Weights of a small GPT-style language model, trained from scratch on English Wikipedia.
Architecture: LayerNorm before each block, biases, tied embeddings.
Training: a variant of Adam for these matrices, 9717 steps.
MLP neurons of a small language model. Each row is named by its layer, matrix (down: output weights) and neuron, and shows model dimensions 256-383. Each number is 128 + 32 x the weight over its row's rms, rounded and kept within 0 to 255. Numbers have three digits each.
A block is one neuron, or neurons of one layer that tend to fire together. Before each block is what it responds to, as a language model described it from the Wikipedia text at the highest values.

Responds to: Mid-word name fragments. Short middle pieces of proper nouns split into several tokens, often after a capital letter, such as Mal-m-ö, H-s-ien, Kal-g-oorlie, Hel-m.
L3.down738:124064119114147117139172125145111107132084125080147127091142086106116141103130132147099179091085123079104095103155154092128114177154171145128114112137061093133116106165088046148160126119040136239139129120117132083065159128124138080144114141116121154164154116100053127131139106146146176162132146169124166066127117032156134137143151141136135118137135081069138127068137101157163171151081
L3.down889:101128119127154109083140094131081160131097082118160133123095171123157138097115145162196099122140119131123082105102111149121120151094105077130132178111109146098147119136164118151091035095123118103082155141150133111164109137182131115165135141124147136194122137163191142147106116119160120181074125064156157163135107065192143134178072108145119067210165089151169133069157203102139112080137
L3.down991:130139171130135179145145158134164106114128168106164095050127177078064082127162187185127161112164096097105169095179111148094124181102093098077142126237164103086107115131116152155141154050129044137133084123185112156085106134112122110165133105094203194106144101131133153159097130095148144137079165097151089086177107111103102110139081107138119094175185149153061125142178158171126091145146
L3.down1060:107112142120083128173206096186126156124145107150160079124114137156089188109128132088187126067112166117147144146093069096121099146133102112116140117138081124185132114125109057154147097096089123182108114194110159104132118134170145114140167117085077173114097168195096120181120129086087125147150084113104173118147097109109137134099115206134127127131132084174144150064151092122123134121172

Responds to: Table cell values. Numbers and header cells inside Wikipedia tables, especially time gaps or differences after a plus sign (+ 4", +42, 32+5⁄8), plus header words and pipe separators.
L6.down750:121151116195087102134122192152135144146124123160100129117128102149139183106133149130104168155081112117085136156128157162190110184149127142168160172124193144151115109120151175098152138167160129151145102118145132126098143040163145128123089109138146119221169089084078077097146112079178119119139139129166142105123129167164114097130103100135154104158146100139143059157135165152147194177157

Responds to: Mid-word piece after g/k. Short letter pieces inside a split word, right after a fragment ending in g, k or ar, mostly in foreign names, e.g. Ag·ain, Gar·b·age, Bog·d·anović, Mak·el·eni.
L4.down524:141119115153127140143098147208110080122094076125167092165090122111119176151173089097114114099131137155098183087073127103098124101107159190141162114065157156155081110159070119053096119129088156109186185155134200124097125172058069166080125106084109123194163133090192154101113081109138134149176086152129180099114144190102157098102155121079092115150096136122173142138166119098118101214142
L4.down907:189060099185173107137099124124165184130096099113190101096146112092145115103108078099196142112115066111100109092103139079142138183115161130129080115103127194113188110132090134184042113121118114107165141146101117076093114071132138110099111084132139168182097139139166148088092131083141145164083131095124177143129124072105081142104123176108137089165158121125144172122153125185153171144131
L4.down1259:160106122092147094137140176098138139128113131106107119141138106081104140103118128099106169163139104072146136137123152206056128096063137156068112087136171103112092078117057188114098154132121166116122172108151182164126165139190141126102130172131114104165124128146140128057113082144102064101130122154157159109126103179148144147155126166131095100142189132108091102135081095141125128142153
L4.down1451:143062066100136117148087129129125089143132080151111112146079114145164134152121150184062139147132095161137161117118135165096120101189142103146143131111149098116120093134184117149079102131075117147063194212078110127141138110198122118141081135111123076132090136145163161111087163059105108114193120192116146106114126082142142108106157106135055060125095112114187163173091137134167136123142

Responds to: Preposition after verb. Prepositions such as at, to, near, with, after right after a verb or participle in narrative sentences, e.g. falling to, installed at, named after.
L6.down101:107122081121178139152191151066175136166116104113151168121120152096109104110166124179123071124125161136146165137158104135122098008073123113169107178132123091104118136129111124150172086085076124146088126155091113080189148163141168137151127148132124099110128110114033186156141128179132135147181168148134093087175122099161133117077112110101073136166140123129147224127081114149090129183083

Responds to: Year-number onset. The space or first digit chunk that begins a four-digit year in prose dates, usually after in, a day-month date, or b./c., as in 1947, 1971, 2004.
L6.down1008:147094072132093186107080110131171204175155140065109039104170151098117185086147110140122113108169085119091128148183133144100122127084114148153110121118157085090143160133128211123126128140131142115110124150202079117072138162168199128152141155136166081144087128194129118122135151136129088138125176088157158131171106097143176149099122101142145067128130091125157108143129209105102121114139

Responds to: Verb after infinitive "to". Base-form verbs, or their first word piece, right after infinitive "to" or a modal, e.g. to establish, tried to sign, continued to host.
L4.down183:081167174126168138128071145153127119048144143157122110123156163114074133146127130112106085148156142130111168141164122125108133161175129123142092150086093132110126156155158087132090077124090153128143117109130113078113085114121163166157153122108144103176120170153127156050128093142151091179130165122127089149147101161159081117090143218114108116124127166117110214129120124191125162120179
L4.down1036:119096091143211095132178161148116153108088051241109114113099175092176128150148075146093152096142056137169054135124172096142137061128113093071134188121120135111107136085125158142115110098156148111116141154167145131121143138137078141088164153169134127093106118156177141136101157112163107156084098106132095139128129135169083126139158147097147189087135148183142150106113119148112148171218
L4.down1117:147071161122174114139104142152131157110100129137131141101128095158102118102148107137160106140136163190099097141137055122127121195109126115123131125144132124098145112138130185115153155106066146106112141104070114154153150177098154133117161108102124120086111078132146113157158119156144117137108158150101133150140109111118056078151119162125175116117199128181074150126116113135150175164109
L4.down1405:092151116153122160114110095107138075133111089109186108104085118143143135154122098149148071186101121096094148137170155136108112074090140063122117121106102101079106157187189093156095118169119089068123087139100052092114141103125098175136128148105070145060080145191122135115127126151165120158106202173207128109160162124146117078172080151099098142090198136132106159112184084141100150162126

Responds to: Predictable word continuations. Word pieces after a dot in abbreviations and web domains (a.m., p.m., .com, .nl), and participles right after was/were/be (born, married, launched).
L4.down71:187139081132108129149124131101137091183135148174126156155161194138124123171178115074135085232136141085106111147117111087081094150129112125132084142171170099167151169123115109149130158123054089130171125093062147075150138149144123090131120115146105112122146124101118152144126172132087160185168098141150143134115123189043121101131119149167155120140137124115160155074141147095172121101090
L4.down385:164116110100165131125114114130172129131077065214108142107097137101168158152097133099124116146087121077119158125151086146113136123164101072143130145115124160140151146086162135154124136120110092141077145107122112101133131151174133168036165136138070135131132094150144184131183146114103151115162187099182132118139124133152142142108131127059089143119110179108121081121130156126141096191159
L4.down727:137204170160126178128062195113127156128142093173149103095108105135131172103152133081154097106152166124172182129165138174140102110136089116104049143161098116104104133144186174117153138157144161102131131168175106102082065094117107199138175097159099083167121165184227134125118140149055113167106124202148105134106133153125106153136124131117128118177152060071144133135112148075158144171112
L4.down1430:100121134153140095172137133094082142124092134212204117070129112128167142192172123120143101048092154134156114138118115112160126156168111126038101174156119189150078102093089074117154104115124176081087133104136128182090126102141098154107116140151077155097105177081151116058135190137138102114127138144095132138138134140180175095155118098096153160112103159168158180146056149117130101125136

Responds to: Prefix pieces and year spaces. Early word pieces of split words, mainly the prefix un/Un (unification, unit, unopposed) and ten in in-ten-se, plus the bare space before a year after "in".
L3.down237:095144170162134117103141109139072127153067152082088137123138104126154166166091141094161164160112175124144074137110112058210135099128116136104156154156136108115098175108140147126125073159150158145205116113146146140100100109107138137143076096153092070153145136113117166148113099123046140123086100152107081160116199122127151127065162104171139140139126125149118070135165115120087127126111
L3.down362:121133102130133104159123186094121115152092151214124172134124179107094153139109147153135149176154139055139135113096079053107133134116139095065151131121113079115098169130174187094093136080096075081150142141093136158118110148165159083125120148123193122126156154158126105086122113101104119136100108147098170139142070118148064140067123089043157145142173119099150121125118117158101104150069
L3.down631:092138126131117163099095148126092049107110110122085124073152119128140095145131224114089113086125160094178202107114151179142110167090119114101137168175136155118091157174088085137137108118120126124166160132126115078131145133125142131100150139076112115140073118126141078074102105125140134172127135083152141129072126132140076143116140097139147167106113108083107151119117172135166157066103
L3.down977:145177124172095086109117101136124141090168090105125184145172077154142112139134155074058082130143160157173071168144132145176182148144098141107169091142129118189083167117053119171112107141044155185079115107138144126117079102142155142144121117179105124071140165103117109134178073184130146128205123118117194133139092106114139103106115147131122156134120109176194099071148113133116132115111

Responds to: Word-completing pieces and passive continuations. Second pieces of words split mid-word, such as be-ar, is-lands, Z-en(it), Kilmarn-ock, plus words right after passive "be/being", such as acquired by, being replaced.
L3.down466:133131123111144097132128122075105149149146168148107099140147118093137126100118142091195138103148095198155109156146129104096127095145137108146156093110122153087109129153084128131117169149126092096098072098099130059071097190086204116183142125093122086087117116152179167125116118108124094122118156109087114144141100079119130104145135126079124091149125099141102139118169174126142164176100
L3.down613:169149215095154096160085157125173160168117131162098085160098179096074189176119120119149161179108145135128101157175107158115059139119146129128174175148137122113090104158135139150153096077141133118045107092071161181142124181070149088128090087149133091112077122111116147125098138195100103098091089163080118147131186127142063124107067100143149068144111153080123107122128192127126131102104
L3.down886:097098145107093137173072139186125197140156156104135146137086130123098163112128113149111061115085107140075131166095180139089118139126140087204098135178110147164166165132102116125142112122082160108138118113163124130107127120110098154106182143132171138154155139144075097163125162096108170098127109097139186142114164170172080127186130126149139161105117147168126101117152100138150163070043
L3.down1285:121166151095147120098114142146137087174221112143108122127133125142126099151118139145093098206128166131076087122195126121076087142102114097108169094105199070118106155124093117129107137105076111170116116088184163176132132207138083099156134113146118127108174170118155137124084108146093083149146111097152149163113087109081092132056099131149123086174117125090119089102126114142085114154155

Responds to: Sports-table cell boundaries. Pipe separators and final digits closing a numeric cell in wiki stat tables, especially after signed goal differences (+20 |) or split counts (2+0).
L3.down159:118121089123146039190139071140127130131143103131133098148106140125112155083181094159170206143146134212134134119072048180103151128152171155104164104105098126092143132133133146091114042092166107133132049123199101146149145114168174169166150183132124125133142134116128129132119142153107136098138123109148158138111129098155198167098122140152151109135098087113170167131191154133097155105111
L3.down740:120138105151089100153118132223107103104113117109090149135135157097167129101150161137144141166095118192110154137123133125129109158132144091138109100128058137157142201122139108140123075076149123161174118153177070124071118195175186129073125094092137168210188199142085130115089087085120129080150103137099096123098129154152158149081159139085126141198069055083088082138188158162127132097126
L3.down752:114163161171121160128144136108153083118154158100145176108143173100179161131133173126140145124140122128126109156087101144152042146145094087074112138087108101063106157113076061163086087151087118107121084164073159156081116092160162100174153139131113133141132116139106084139115125099127093147178177113136126109108088081159152125193066147060137065129094150148137153156048175111105133131115
L3.down1265:087152127180086178103120125173111121099139084129092113149140107098141096162140152119143155109167065193084131116134138120114107145117113085176124096127129164122105153132166117133104065092121119123121194147099120083086109152151160140110102084114147128255158125127130071094095086065179130173155119139160121136175183118153159174148138120081113188129139156168096091122171094181150139082090

Responds to: Space before year. The space token right before a four-digit year, mostly after "in", "In" or a date's comma, as in "graduated in 1984", "November 5, 1915".
L4.down516:137078159177193161177104130112119172121149113159105077150170136114108150176061111125218118142139047095134143123109151171123176110162128079134179156124075120145117110156088170152108045144134157119115109150107107097083097170157138108114125119106137115152118103117119099089170082128124111109128070066157190125133148088162147132213090083165082093111132138096101125133054158119130145117152
L4.down1227:148105087109135127127080116158122146099080079172097186123142100117200136144108161144128090076077096133193101094172105150215122154111131157151164136118135098119123174200127105129115101143070126089117146109162187144151119158094124107174140118141160078067159113162110131115138087097139121126149142155186111163090099127140060128101241183139068170156094131148151125146094128128110159126150
L4.down1294:204090130110124143147130170120068154162197182148101102109105148120101083091127165094106171095152124123104096081165085171134126113118149131117144085098122148140139067105128036147142127115079170148168141149129131147094088105153190164158130104115141089093065097153139152109095136051099118159152111105147143099109145094121162162068131146082155114100141096159139134121189125095077086142150
L4.down1375:203071113120067122063112124192086129160157120137106130087142126079094216128087182165132157072122137115174132124146106196146094155091107163174189121146145090161113155158107058125103099138114160134145137176085086197091092070110192150166153121101143144127110093148182107078088113104120140166113146086159113123140126080140124153186173137092173110061107081164078101160085155122104087094133

Responds to: Infinitive verb completions. Bare verbs or their final word pieces right after "to" or a modal, such as build, re-ach, h-ide, del-ay; also fragments completing names after H.
L3.down82:114113097073138130143157068141124129121147180128111149116167144096119212121135192188128124143224077139146088101132129130153103139085066127109116120169175169158119128148138127088107100137130147132134166174138101130112122120167108121124063137089114141113097104099158076146120147177116083130123093047092106132101134168117160152080160139116165134126109109100102133086158152094156142133088
L3.down287:135089117086153163126171063105052131214134152143108095133127155146050158092200124179093118131171121137070097092122138146064132134093130104105060164173158116129137126135138141094111149132155179094141153093164133098149111115126151114169046116152199096179101091114124151131102108170141181107096090093105142130084122162124104197119177088145135091109145134043113136098177155087116136135080
L3.down309:139136118186125166113147114087099107166103168140135074093200121156124078153110138164146148125130165107102177134140165078111123136080111102144104148124136117093087151096159142120134133107125105086152161183150126145113185079153123059145080097165128116081146135099134166139143142074124151117169134179170183099152124158113108121164165070152167125112098153141101110177136105103165129129140
L3.down1392:127119108124119126153189103145070121114162108194130116106148043150052103121111142114138068074110183090148148161160103111128094074128197088135088120115168178061116141121142120124112113120108083065181181187068163128089128189078099139123108098066109131154113128209142081195199076120099107133196148119094136164158101094140132158161141116128124099154184063137143165084163137109138164101098

Responds to: Mid-word subword fragments. Short middle pieces of a word split into several tokens, after an opening letter chunk, as in Cl-ot-hes, pl-os-ives, st-ret-cher, unb-eat-en.
L6.down1515:137127145115119146185012117162135110126130050104110146144131055144139127164148085136146171161155151092120112143093080126167104097126091141068086193120199079193135127124122138095094056135129111104125085099162118145145140148136159126091117152090166132167081151109115170098144118139169141096138153135145166144142111140105153177167166178085135102135135137123122191153105147116128153116150

Responds to: Split transitive verb completions. Word-final pieces completing verbs split into fragments, like b|ring, k|eep, prot|ect, separ|ating, usually just before an object; weaker on "of"/"between" and list markers like "=", ":", "-".
L6.down1019:140129144142118114113152131170111125092109176099047119080119114108097176146116136171145134063126100169077157103124166154123179138168107166137183105122123140111103114159131078119119174152118138143153145139172145142140155116155089125125104168074159196124157126101132095197086143152106090080127149142151118089147159139146135137150138128115166052133130140139191235069156108117126113085084

Responds to: Signed table numbers, compound continuations. Fires on the digit right after + or − in sports league tables (goal difference +7, −3) and on mid-word pieces continuing compounds or names (under-16, firewall, Yonezawa).
L4.down10:119124094123043083118213127145158107162139125167100111080115082128136060155188175147129061194155089149116098140134154108128091121131080131117119087162145109125126049078083133122146159090131129120155146090171161151131130153133124183131141175142120130094115167080080108180098133119147107125076107163152166158109119132129128107112095092157146145120154157145108171126154215167112120195130
L4.down62:115125152150111168136102121090159163111140155119116101024115092106149109099163193172169143159165100117101132163136094173072174120142143059165139118124143152075129149072160082119133164114201181133170099146150096111123151116081102152112161126141109125166124140160165124078098148217168105125119109152117114105133074116131117157105124169078171115139142070176114158107220168151156117193200
L4.down926:151124158208198110155136162139130116105097128133063137132130092136118056171160154098140125114110184113143118098100114201111125159082159146116063124210120107156152086069145056123149146177088116136148146177101138131187151135119121098099135073122131120095133099132185152092117099141158152120105197169120132125144116136115118085076092156112132141044194077106053133110129144151205179149094
L4.down1448:214143185229112129112175178094162114111148177053132152126111145164130099112142145067152119121093118123117081177096097190155151109146145176147129161154131102159139144133137179138174145158074126071102123161105069134164111100123180172111149137183122164084105104113140113118126104125145115080080117158111142094136090159102162205085133109173142128097087131120155181186131114141127085217130